config = dict(
    num_hidden_layers=9,
    head_dim=64,
    hidden_act='swiglu',
    norm_place='pre',
    attn_scale=0.125,
    init='normal',
    init_std_qkv=0.0158,
    optimizer='adam_atan2',
    learning_rate=0.00136,
    max_grad_norm=0.5,
    schedule='wsd',
    decay_fraction=0.844,
)
MLP neurons of a small language model. Each row is named by its layer, matrix (down: output weights) and neuron, and shows model dimensions 0-191. Each number is 128 + 32 x the weight over its row's rms, rounded and kept within 0 to 255. Numbers have three digits each. A neuron's up and down rows have the sign that makes its largest values positive.
A block is one neuron, or neurons of one layer that tend to fire together. After each block is what it responds to, as a language model described it from the Wikipedia text at the highest values.

L6.down34:119070148160092120136148155133134155117120122098172106162180152112156122106175116093113203137159110124137115119099139085129085147078130163178165131165141154127094098096170141109137180139113189100164117162108118140061129128189131087222142091169094112088114148187095143127095116195118107110124057101170130141221095144103132194118107115124167141134139113139130087175156108117119143135103105064057101165126128109150075174116170126161097161099131155082125138126112110081154104113128135171126116113095066129134114137214131136114053136078091144090108084172132095124153115106120178168
L6.down113:156138150175200130084196118113125150138093123116135099190123140102115123130107119078031111109109145056122112120160174149165130183139130094064133132087161109162125128153121122148131094062142141172157121139135190144082124140097167118075106138125094117101143154143168104100164134140118137112118134123188146169119147179217111188166120112126149144129151113081174175143159123155139091082122115125121133135162098154092134180151115160147126072090067204082153119098046121146157083080125111167161095170117060112140131184079070167134109114146088124066136113122140141123114156118142125095
L6.down139:160127174104111124130150066147087055118156100203146156185109167093188117137049128138073129112172114120119172103174204137140116069102178126089109107090164113160118151067142147127136143130129117192120166095156131048074126154091135114146055130104088147126127129094117127147191093120146113084102187179097129047140095089107106115134133152183126127101128112102120149103132155140140155143109157160147126126136100122090182114137139131109097159132186120127138123126100141126110111098221157103129094165100078129103076159184119148112171156151123115141153143075138137085107143141148210146
L6.down170:116153131056143102130177111131061134140141155149108107065097135118105138154147138149077141132156088153098084126149099131128136113061082080167128096107112166089184199141134092103160116188115166130178071187119131176080067102154066132130118121098159122075143040128128155165102150143143146179167153141159161144058163107179095123135118142138136098092124158102118130097056153139121187114147115126121129105123120164170160160167161158127142098125117122142160156173169101084147153085132110155060151156068171146236165112130124130158138118119146143150125125127093139123113108078090107087
L6.down177:106101145141087158116189133136165171118109099113117126087123181129122132075150134146087062158132139137140000091134162096066158134083170104139129085140107120163139160164135158129101172092149112130142093169145118132109173116113127110082167153166159209141099111151108145106106143070170128101110142169127132189177110082132134103139121123114107131060117139114119124132114135076133140110117118152128250081131081118128157153130145098125166067132171093165161131138146113185118114106146139132112064138134190142123174156166117085168140151120140118118104067130161151091074136108133123050
L6.down271:126165133125126195099107136130148099116064126150118143120111160090101128095074170206146131126120116084104112163143155123129059105166131071138144120115073127145128092115142089104164172125120106165126101124135067197116155140122161135071148188166193171114074168146137134103152120143123135089107124140152143169127150083145146093136168215082144161068092164067071144132156076129145172113111070115161141162121121163119108141153171124104124204120095143181146073091124102136113098112113115158097106180124114131176129124170080166122155087161099090063136185145098157125203148144139104087
L6.down295:136173144137099084169121125144187149114156161150143165151154133114128131088140121095143140080116162132148044104115155115109149177190144119111133159073082110145077174056166099116122125086102114088107153055154132082150113159079193112132178069129077121148116077181116121159092169160142100091100077121130150133122210090171135136059073124143157112123133084107141136121069142147126092166133178118083138104131149135117126132126135179179153089137107092100034164153112129170114147109192117137136116117098121162098134100205150150185100128101162113119138118156140157172111142142108137063
L6.down487:091154130083165134136107114151124118110146090145067138083133162180114167098099157129141110121101133096144115150106152116144130140125116165150091072150090128085164134173127113078108142123172147172143146174141097036105103154169152114098157158133163159164155136072127147185100180150164147135102089125149176119173119120166177139137073158171135115119130150135179099141141112094086178130147077071102204087145108183149084089128121102113086094103148125102171103111095143178109085144075125111073071112177088052140128137134154125076179189164083096098204129122087184115166103116134119124
The second newline of a blank line ending a table, list or paragraph, just before a new == heading == or paragraph; sometimes table-header | separators.

L3.down268:098145112099074141094153059103163155200129111102085050146133114118066125202126157083124164072116114115141110178043114143163138128077164112046110148083189098121108169137125160138110133122141184130169062144094099155099113180118107129138084110109142085113117145160107154140108117183103157140115153113153122179171083078107124127092205167140119159130127108144136115173151141135080168128170134117202134139117157138163120150217072142206108149130117162113167130114079087156136121140138117103093124106119093117109120149112115147125161157110132163149147124190139082149142137135127090075
L3.down353:131165127186143144164122128116136147116129165125149123121076150185114079161171076156098119162126117129079161098110145143120118190102145175167125122166106111156164093137042140058163140165167136139145167129124152201131155099121139181100076087104161149188139159134142107129145166088166121129092160073161058155104132103135120121118159066086162102129133096145142144170131145075155163100124124097101056077121110101104158116111187202097122103081103069143082182101124112112141133098112144181109225090135172132157117102171098087077154076116135132087141166121095101125109103121127123116
Closing word pieces that finish a word split into odd fragments, mostly common words like m|ore, af|ter, hav|e, h|as, plus names like Theod|ore.

L3.down322:161138150145080103127088194126106173142122114050115161175144118047145123105158163128179107131128125179154055123148133105070102140091112147054129161122092201116173098125145120154124155110168139129187124119175209057133116117107100138149111069111125146143123112121129148144123098148139097136127138103116130132120115128060133155125102115136156146111087152143142163106146096178106159144073126109156120125107120147163136077127172140156128205155110209114146112129093129152176103140135106032075126130085145164114124150102154167122090161090093145171135074055152083116077136143141198164
L3.down352:074147094143102161121120153115128199201120127066054126140133137113162074098111140155144177109129152152158131130118078133130135112167135178168182106080161159056187113128106141098178160124141162093134142140118164157110127074096124114161155160110089130142128068152095149164140173104110130172107115163165086160128126062124153105091076119178149134075083135130153136164113077119135178080095134123114129088125133111083118121153152134107117138118091173100056131113118108157150095201149099127106151154135127122163078126240117116133118172127119172164192127045105149143141117075104156097
Single-letter word-piece tokens, mostly l or n, split from inside a word after a consonant piece, as in conf-l-ict, c-l-ub, k-n-own, inc-l-uding.

L6.down1:140147065125086121097102090140151115067202108108077097123105113148112158135101114126152149111160114193148063068133127115139147130153084126081125102135151153128154060104161138092134152136163052116122135159169065165174111116131168117192105163125112131110156112091148171109094153067119146110092147128168126121110193104113104103088077129125126192157122115173144159142103150093102102124170132118165085162078162085139137142108141155096112149083072195148201148151102158171144083096141079102157182180205103123156178139179100154133119123092108150103117137150110196116152147088114097150
L6.down94:102127182163098151110100123105100178160155136188118155124163123076158123175156106168171138105106089131169155121178084174126124136151125138070175121087089130157092112173080149114057116133162122141140140120140206095156169140105124144063070078114079119127113138162134154107085144116129087106115092133154149129096154127167133155188093169088158181096076120149163096165085122117140115050114168110107116126103139176103116158116176134111097099125111142111122100147130073191132181163053134124166053137151120188109089155125109194098134125136177101145154121098120171101124101139062075101
L6.down118:134110144183138187102142082066068099134141149171175161140124144092151123103112119089102120084129103125117097114148126086138085159097185203169096068133159178095135132129202186109069097087176155176126182097106146158114118081102101176114071131068104080166144152103158122107150125145123175126097124158144167087155099165161123079119102148114197134158077135130151109147210086142159153157162105105124153095153151131099084081156095144110126117116119110131141137111166109124116131176105194094055115126150116150122140074111137100072190157125153138149130132133130101120075178083145096141
L6.down194:111094167148175137073136097127063052225129092124160139150110146085133127168131139108109154159130115123102166129113109115116159148088096178131088100182151176103170143188157133108143126113104151123142163125089142171130090139047102095055128128069111132090223133154118162182157143148110150119110110095167139135106153120172141129086130183112108122148115130142153157196089173156167126103123125141107080115056179088187122163138129111124123140121090083132132141141141156153099130175060115074098106182115123186111103147103063129123113070116149136149148091073118179111132124161160114097
L6.down305:091151131174096138120139136144052119049102179118117038138123122149208138161122159166122131084141153131162166159156120122151179146089113088111113116115151103106166085143119131148105144132158118125167117211140123140143140175082134069101144151136102121121176124115139116117003115115160119164124131081104146095111118125140142142125140140078122140165116096131159126128107135127101160205112112152205115152101193152084127144152110125094114146134161198151140172094102095104138127140014045080090103072137143113128172143134131153142119128169116071162137160141146133125149111098175102112
L6.down336:087206128185143141076101089120159091068134135083119134121136122169144094182117132074178100116124140136159119106122121115140097141145110195158122126134076209166144129139083118125109128091135104170122156124106132122154101098125109135111098154154121088180135113153193123109164178046139110126172118097124135179137175104077102145112134167129102108113108110106097140136106135119129121164209071117168134135128180075167130092141098147127077116125156155189154091118060098176121135134019130110094144139172088171135135054151136170136177134164129096154116076135131140174121125131194064134
L6.down375:090128107192115132112115132058117106082126155123109121090087091111126151093143206092145130085154130143108164123119131133147117130099174076095136154122149160090127175091114095154118108106174169121176147110127154152166157157112128076126100104153155157187150111157125137051061177108147093135158130089083129191097084101117041151128144146113129142136106092148133132173116174176118105153165157108206120133101132108134108091057121139095083157103174151195126130138142154093144175125107178102131132172084131204108149168101142186076099091132116131169142111195130074110137185178104119099
L6.down493:140123129142124196174154134109151108197136100136148180127187144142149150104195152144118141087162129167076123159111074147131132123116083086123145102180147213155168142078142137142130113111099159089117112117111183152103141109158136112123143099174112122102168102196135116087116132122116130135183156083123157104116092162111083104180115116137130135110097102135100054176118139094113074152171097143079148145087104093080130079108063149075141101203111107139120158168152193122167171108080107111117114116146125148134149150114146102132113148200098094167146104110095018141168149077077157112
Final piece of a multi-token word, mostly verbs, that completes it before its object: commemor-ate, present-s, featur-ing, gover-n(ment).

L2.down95:107138158107131104108163122054093128087143107142164160123054176073162139070093136146106182136129136088113196159120145098089190149119187111104184157101174097116082122098158170128150127201147124064105108150149116142104135107164144128200116120215120137182107078114124131171170109181147148108088184134079098140120072159096122144087140131131148124134102107120127106106128135107159097155124150159145171050198113089125099104129121106142166137137138132084092149130148127104119130151057084161120124093191129129102122081178140129193137116157189116144097092145167137072085140148112128144
L2.down99:107093107105142044064172113095128132146175173085129120138148184201146117095122063118204141164133163112090112127110160139145123117123110125111092159098051141125106133146137108200147121143145102093108129107068132097121098089210130190096138163154136182138162175172101154085143171124115151132185100130179152095152101134101130165126187087129082111152104132116122095140180148075128122119133166108159169101135183132089124098173058152125162105122105135126162137104124110154148127108000113136162111125123121121104133090133113169146161119153108163108083156115120126072158085115134113168
L2.down385:112107146169064115144131139136119129082110119108067187160164152106136141083138071119108144154112163171130180153081187136146105147121129105050148202169130124144168124162144138133141152153119156131136110150101140088131147068173125133152161156154075105109157070075110070130118166163114123161165113080069125103117146137188191166180112150096136099086116134109141140156084172120142129110144137201078152083171072056139136084093107085035171160151148091159111153115110113091088139187113145117114132095098182060096137143113148115178105158139108151166156130124162119125138101106096116138
L2.down395:099141178088089127129121069070168152106088073155136097128113189095161086146167166081113114161089121132153121121083178109099131131127115137135069105163104094138122151158219135138144104115146167095131128060123122094157148153103153175131080111130118152095048112177163142142174099062160140138113097174101099160131135145126165126078119136170148106186130177111122131125115156106188080074111052132150096113161122130145064098161102187102145132128164139166128112130149040131101139078081133163120120133147113106149134149179104108153161158205094077103115134153140168158167147146158156095
First token of a new sentence right after a period, especially the I of It, also The, In, S(TK), in encyclopedic prose.

L3.down221:117110157121137207138101115110159109089181153167124172151125177112182055123154125117093132152072112122168143137098090037127121104163145100130199138082101208090104188161091160117116109121124148146114040071098110143066119138124136144141151188167124178144143223146128108144118155164130131108135114106097113122103091133089155108177102154179115100174175105162103150115126101157086105088130132155183172140130148136109126144105103142047110150154152124079185097113129130126100146129074154109102180094157131130175121134087110077101142166079086168154147130117085130144128122126081144125
L3.down280:161116086104133182191099124131087149131138174176147129177099148106154081094147121163117131167124109178046097175067199114076099111128157094105201105106082120114090123166115115131124104115142074125112100088181122152090085118178135165172122135118123139168187140085147121128137168111142091104115113146133189150082120084144090160153135128203161166111088116154142100153152116121143158099120107185192174092071098131137146153094082139184129117105155151131205180135151117141149111081145105136072136158078091125183079053116150096099109164118121151145112120165116123153122118118096118085
Single letters or short pieces split off inside a word, chiefly the n in gover-n-ment/governor, also wester-n, reig-n, begin-n-ing, Johan-n-es.

L6.down172:131143169148135104137073136141105147103169136140144120152115107160135088123116126065107119142113177124114167159083127104106143167159108163151137118162134125111109127089067204118168131151126186158029167092097203166112193087154096091087145208171114149118124120138097120131098159127187145180137129079109102110144138100162115142179172157128124051175115108086154163174156099141129135116140133138095214123076057152117132111094118076142115097144122144140113127164160139092111156100084113209168115143120037176095127148118105105108136127108119165122137113076063139091141121095128102143
L6.down229:121132139147123066176141138140142145169123099052159121126093095118118121113182186148163164155091141132100156163087146128111141127118134142152148119128163173169144134107183159087118124171155131103111103077154142170122141121157159181068159185175113183105099186098108108142093108122139113133161098055161106127138122135128117076113158196160181138183167197115132076137146092107088131098125109099073118147160100062092178101163140119162126136098063081105136099141205160141140093125042079145099197201117116113173138132102118110088125097085122110087133129141110093109114128150099088105
L6.down276:109108160107087157122143077069114139147139119176134165103126166134159079123150140034129192118148117129147192091165159080100158094156121053111088132163110185110103128144135144116102187135137073107147158114109165165106109140121139106087124110136121110084133158077117182152148149139106106131126149088158132083056124164086129143194156152118130095173147123095134129145143139182165159125164158153183121138173121119137085099065155089203121103136170147133148156066103175095089108119109154164111100149107118105143146114117143150088153067175079196112067125080149165074122177104156107081
L6.down326:135107184143108140112126161127153182139138115120191125105137107114169146180127150110081172101155131143123113147113129176142191133091115188111157209122115172132098121140107106099215082074130111119144127084191126088163155071125060169110091116171077110162121075088128157118136072073128140158160160166137082153136093138074136126154103143161089111198133092170116119182104159133100087115145099081099145127080160155133126161130102152133111120114152151187122105152136147147151173105101138083152096100176113169144138084101150136096142083105072086122125127078095057135085134175126093199
L6.down438:102154166095162132140086116158102111149121133144109138137146080144160134110158161109149178126113160157155113158120114153099219138108174083111128143137143121107150111123192104098153141072148210128085162151134126121139073103161093119134124156098186165078184135128079114135065112100149143096127135154119086102092169140126094105051135157131158130128175159190112186134145128106127091104111118087176110118173160093176170152149181198143141088041137093098109112113161167144121094084098137136124116167120177076138125112072088148166062071114054150108066150123128102114144135142112165083
L6.down442:106138127105132102116165096150075131125140084079114152118107108172127133119079100183165152069117153065145191176136105116170141108126141111171088108157083205145103166133123147123193083112121194134106194170127128132121093150080118124156154162092031199124157099150104118170100125102125109109169146111159117130192126122115157123112128103082130089178067137107137080188119116118131166135138106151192185118139126134180061107100098124149152110101193091145137145098179138132143134127046120154113119093187112170169121114081115144085108145155104161100130137154101092100140115153109059136
L6.down447:098097161103194155098129124140123124154159153128100188106158151122113097080143126110147183100169137117087208138153117131157151183046163119124147093126141171140149164080119072097113109128124143180181119182128088148072112136117101132145114088105067121104204047158101127110129126120148121151083071111192121082144134166142129127065177189103158087199073108131114105154146094075166111171127180175137143137096100162140121132118124148149175106137155076108179161122172117138131124099064120134159160096121081117159110085134099120176158092077137140139111154126114129117169091079107090131
L6.down460:128138112129118184141168115079136113066153125108134151110142084159108160124143121104214127098153135092149145134190119024101108073136099129170080113061147088116117066081100153153137152120124196148090156137164139089140139148127109102118194126153127154064168109156070155176104141139111092190113174156193057115114136137162101121155148130094140117138090154094115120167140127098125126163101096159114195138087132138171129096044155119138166094126125093081121146139177105124122152117146085233161095142144091155123087131162119128137133153168100135114156073133125181126146090137113097140
Final piece of a word broken into fragments, above all "ost" after "m" in superlative "most"; also Centr-al, Sh-ort, B-ost-on.

L2.down52:088087073121180110207158076169129132087149117151139078114182125094127104138153102076085111165112174092134145131139086175137086120123142124081137170106085155134128118151150117120126171161103168133208113110128043148069166131140132110133109127135129162134197120150107129107081189103133128095136117189171141148135106115121128086110122148098116175116181088203149096088151174156089131136169080110089117166093162108115115181116162104174124101132134155088120071141108106117130174115045099079147192119137148109090174148163128141158164174110144147145127059173119140094117130092165119079
L2.down131:074106139090111142097151122112127103139130104124145164096080111079112129110119126109121104169102103024100211129084121142137169164189182132140092116100117143156153162100125101129168158183135199117183094123115085114084179079128124142113130078110108117156136161118142148216135107107145166163153093146157095099123124128097079141099151155104093128158118055166150105133121177191064120116129094065109113084123145117095203157164170143086155129151149168138130135128185173132056137125088199079126127134154176135152119135122155126141105145160111120106158138135121141120097072141115157209
L2.down282:127130150150124093139157133094122135163114184127123179112124103127189122151145165117152128155081056127064128133153057160129143145112091111106115114158136203135132095103134153110121153151121148109120129089108142132137116111103156089083159170160151104208132151189091174146122121112154155108143090154122119169136162140086089046168091125098134133099134139108118095158204155158098137147067083070131137164204064119149129133206141108157083183091144160129126085123106107115119100070131126090064154139135131093108126157096057155169192112162118167110129095149068098136157077138125188170
L2.down330:136144128125109074119131129136130121138103110149135097108099122101171081090160122133157096173128130091159164191093159203076120076130044157175119184172163100105111116146131147097180159132133129107141125089116123138121103115201110136112131105146143177108094147120154059127148135055121113090136107203165187142081137138155132154167130156159156164143051124143148092140090189130112149151154088054132117140136055048104085162131138112085165099102108144123118095141124196130055119137142165159159126130200116118092161118141162146126114143161123159138165079131065086098112145179144114156
Final piece of a wh-word split across tokens, mostly when/where/which/who after a comma introducing a clause (whe-n, wh-ich), also It-s, Oct-ober.

L2.down30:176083094162087101110118087108099169120162170110171098132132122136082172136083118141143044150092148113123093087132112076160122153158084208128150159169075085082103130108115102124146096167088087147148089093125112116138124092169118175103112084149174132147157160069088133153137105160112149135207152134108151133142099104141122176087140116109120134168106121104148140081035187112070173143126118120170177148075143146156108118103207145125152155167155178121140160131088152089156142128088102156092127129154134110089043162112105172137107179120122165161155101117179115141142109167172127082
L2.down89:150139144115123186124151120085132193132109146127184152126117162098143122132094195156073115110112138131176125117128129105100127096134134132136163148136128138029140134098032127132130108106148124139150096151169092176116118143089106112131109126120090105149126086142107131147156094075148142115092156132116142145127172126140176122155106081142169156142202181221130146142152128210148123166115110150146042184127091141045079129140049107121101189150119156106172071116092104081072096131119113112095092173126122138127184139135076159084170150137142096183134137082101131157104123078126098162
L2.down115:134175109063149069133179074095092179207074136148122138129165136098119166125111154128063063084113138153110108208156127095171119171108132116138140147157100086095108111084085100188059127104101153124154139100118146082187102133123152146058193101174178130103115135130138115116090110127166137161176146116110139137133124158096177143124105130123075181121187174108167106094145113132074173165100065102167156098157191161160136108131107181151096232148159126118186156129120105113105095146100138086121092113127150096124145175115130117133105131109099132101122134116161142143115107104132121084
L2.down449:150208145156125133158152118153124202144119065140080158141122192120105162089175159124177119122087060111099103187125133168167176155103079126116133128153113130103169111094128183158151105125103141147126092117117152103143083149145150148106152144104120183128123160074170186126183089164130085110145041081189098130147086158129093114139081165133140161109116146157053157103138114107116153106076112139129090164084105178122155070156121098141116186071109169094112124111133158139141074153145102110114129094135105111138084161138143148186130085108100131082178124094171047073121141105139147153
The second piece of a word split after a lone first letter, mostly s/S, as in S-t-ate, s-p-ot, s-c-ores; also ordinal st after numerals.

L2.down72:134109188156125184150058163135140160161100156150116109158094125142164046102162121086116073118093158158189144127082198108106141132170181176140097157192063127148036120132140129134107077140154134077139149134054151168145137169081188181141132130121109166160110146089131093141139074157142087118111121051141126148094132171111132155150100111106137165186143142089088136141109159188137116105098143142164088130153145115096145134092102125144142099077123114068137162132158121090123136134175184169118128149088090117155110077124107093084112078083113171103149136132093129121090149107144189143
L2.down189:135139149109114144186114150150097164132125121150102102162151108110100066072192089153103124127161146102138145168119153120134203150120119172155134089161134109148109144139128107120129076121117153069102169161076148185122197148117131125117096091154125106162159157158121114112131156074146116094093194119133080132130154150147089067147195135126163085155097099137136186117112108157156094133132064127129112079149172132122109154079167104097153119137120111112109179130098177097089171101083166188058143144077085128136174094123064104121109175097166075113181098027122113193143115124103172119
L2.down326:072128159161087118138118109164142054087152100066143105139129160154148114163156126151108091104171193163133140147124155125109152173119128166081177183149094146104111164148104186076074160119137117112164123138201180157071137156116156100156161162114039131133136139200085087140093113108148136104120117127130136157131121136187057190110112141173159128037078075151138111114113130179132087172122120153115121169140123069126142111121125132160123139107112140123108154174120179110101171113153138076160137107092118128100093132150112159109165115103090052117095098157090105119120161038158127134
L2.down409:141113150138082083108114141152129153176163081103180188061130129150164128091120108155103120119075121170132160108122146079196128177154201162118136099157120144103093152095092132176112134103078123093124082123115130125128113130149098163105110165153165142137143107149140093120140137141106115105201100127099117159134101145142074128075104128142139141163107154153117102179161109144159103096107118051099127137137149141132145160123044136179138149044154118144172189128128142056090175130208099175153150162143114130136199069136024148135155154124162156116059108104113115065116092130131109121
Short middle or final word pieces of oddly split common words, strongest for the n in gover|n|ment or governor, also c|m, me|et, Pe|op|le.

L6.down3:089136113132139184110154075150173150093101131118132112093126106126162158154112078164107148118167141111159118169154161147122110126116116150144109196124127123144124144128125113081175130115136144147061128130140151141177094132150137122094133162158133116039167161118154100094067143161128159099116084086159157144130144091128168141157118110054071093064159169167146191105115106063187105089156152147114195148144113099104093113114103133085187160135060130020147160132135152098149082165084097104171175143161159108129164099174104143148119148131041094153145172073117148155095133109127094091
L6.down21:172133047173147124131179134163134135087104081188200144180087111086142117137150215192107139142116107098075086119046138068147187158111144111120152133144146183165146137110180109136125141147093118137134153123116157162171130138095110240108141085148137120093113036160140131112083134147136098143136173136129186123149135140122116109117112135141102142088115122135157114152092105106157109097128123054134190116124072106101073116067110134119150111154168111097134148180115142111108116158144099113147130167102163123133181144119119046132118139108142108166147086155131054119059112136137121132
L6.down332:097164126157051172120162081119176101137161161140147110165162157134102137147114135160098103149149130072104133111082134076122085100161137155097131162132111099140131130142133094180137165111101079098107176052139126186102180163147113127111210091118100070066116092158088194161117159170161121134105142147115158123099141144136098146144137120114194123106165092116134123129126146182142201076109110111120190111066148123146130131119118130123124085094094184167124133079103143111117112165063124082156099123109123194107121160134097165114206155151101091102118204087180149163074138111160121081
L6.down356:087088188151150172140069131140148130159189157142165143136110141106089147160157081092137137164142132136162082165126124101096131199101150140149164089098216109138121170091135125113125145130102118162185196168166069099116137123153182107102123134147153158156114117109161129094194130100146185068094122104119083113193093073115149125149098134117178112139108129116100086111140059137139051136142126126067153089107122151155118067133139108070153153128199112168129144111113105085095134118103116138104144185155073151040142115167108141102152177145144098111149077109122100094059092142129141123
L6.down393:112183174169119051084127110130146151069087155143106092136098130131157142165113151162092108130062106137124129166118124181172184189117171176131112173122106072107140113135164111092076146102133111141161130154104125166127129104096131145142113154185109144141117155189140152126145078145133134103108115132094128153175182104147111157132129090116097124058129134134169104147084193155186090119159142118117073122155017160126117094134148103154122169081156103126124084150087103120169177093111077053114129101149173101083083127142135170179111147172182158159107065087113132143149161099076110113
L6.down433:107076130123113117129136192136121088137084086145151113107123089168040103063205163128126098160056146112134154142132113124107150158102153106111103126133110177124182132083167088109138175116158095160084183092118152086106106139093110132158151173136096106128143114135132139189109150136085140107174103126116181140073149118158134138059127116122132148165114157144131202155166108114110113124144154118146148135153115147120115163140099132106150213174069146133085136154105175111175093115112090112140166130069076157128122127179144016121178082098086163167104116121176171063174132148106107117
L6.down484:145143149094132143091075159179112070142126110163137136139108102113160150092096154155152115146129169141066146101140159130031223083173098163150071085115131093147145131091095096100110124115166178115123105145136125095154167144129080161117121124132124115102197143122084121202173167145096101095130135103081111165107084130093109098134080185173141083169127166157153140108103134193085116068088123079124128112147160146134169172158151121132106138124192144120148109111154101146138130130156150198111068106125161179092111186170135107086151161122074132154114102164049162115108140146075144120
L6.down486:107148161132145140093133192163113088115116118106037159122139163110120101127151132105176093088070141154141121061145117108159117174138146147104140067130144145127162140121119154216118117163120083136114141099119115169089098153103134137129086158113183093107107137095185124100141149143169073122100190099154134176133112132166054118114110124180100185111102155118148176112142148176159171154110075060139134122142134165167103033105149165140087103094133147136152072186089191133184167136133094133107090141145095065142151137088158129092110119156118092138197158083108128125128151070143109083
The second word-piece of a word split after a lone first letter, mostly c or C, such as l in c-l-ub, re in c-re-ative, ol in c-ol-laboration.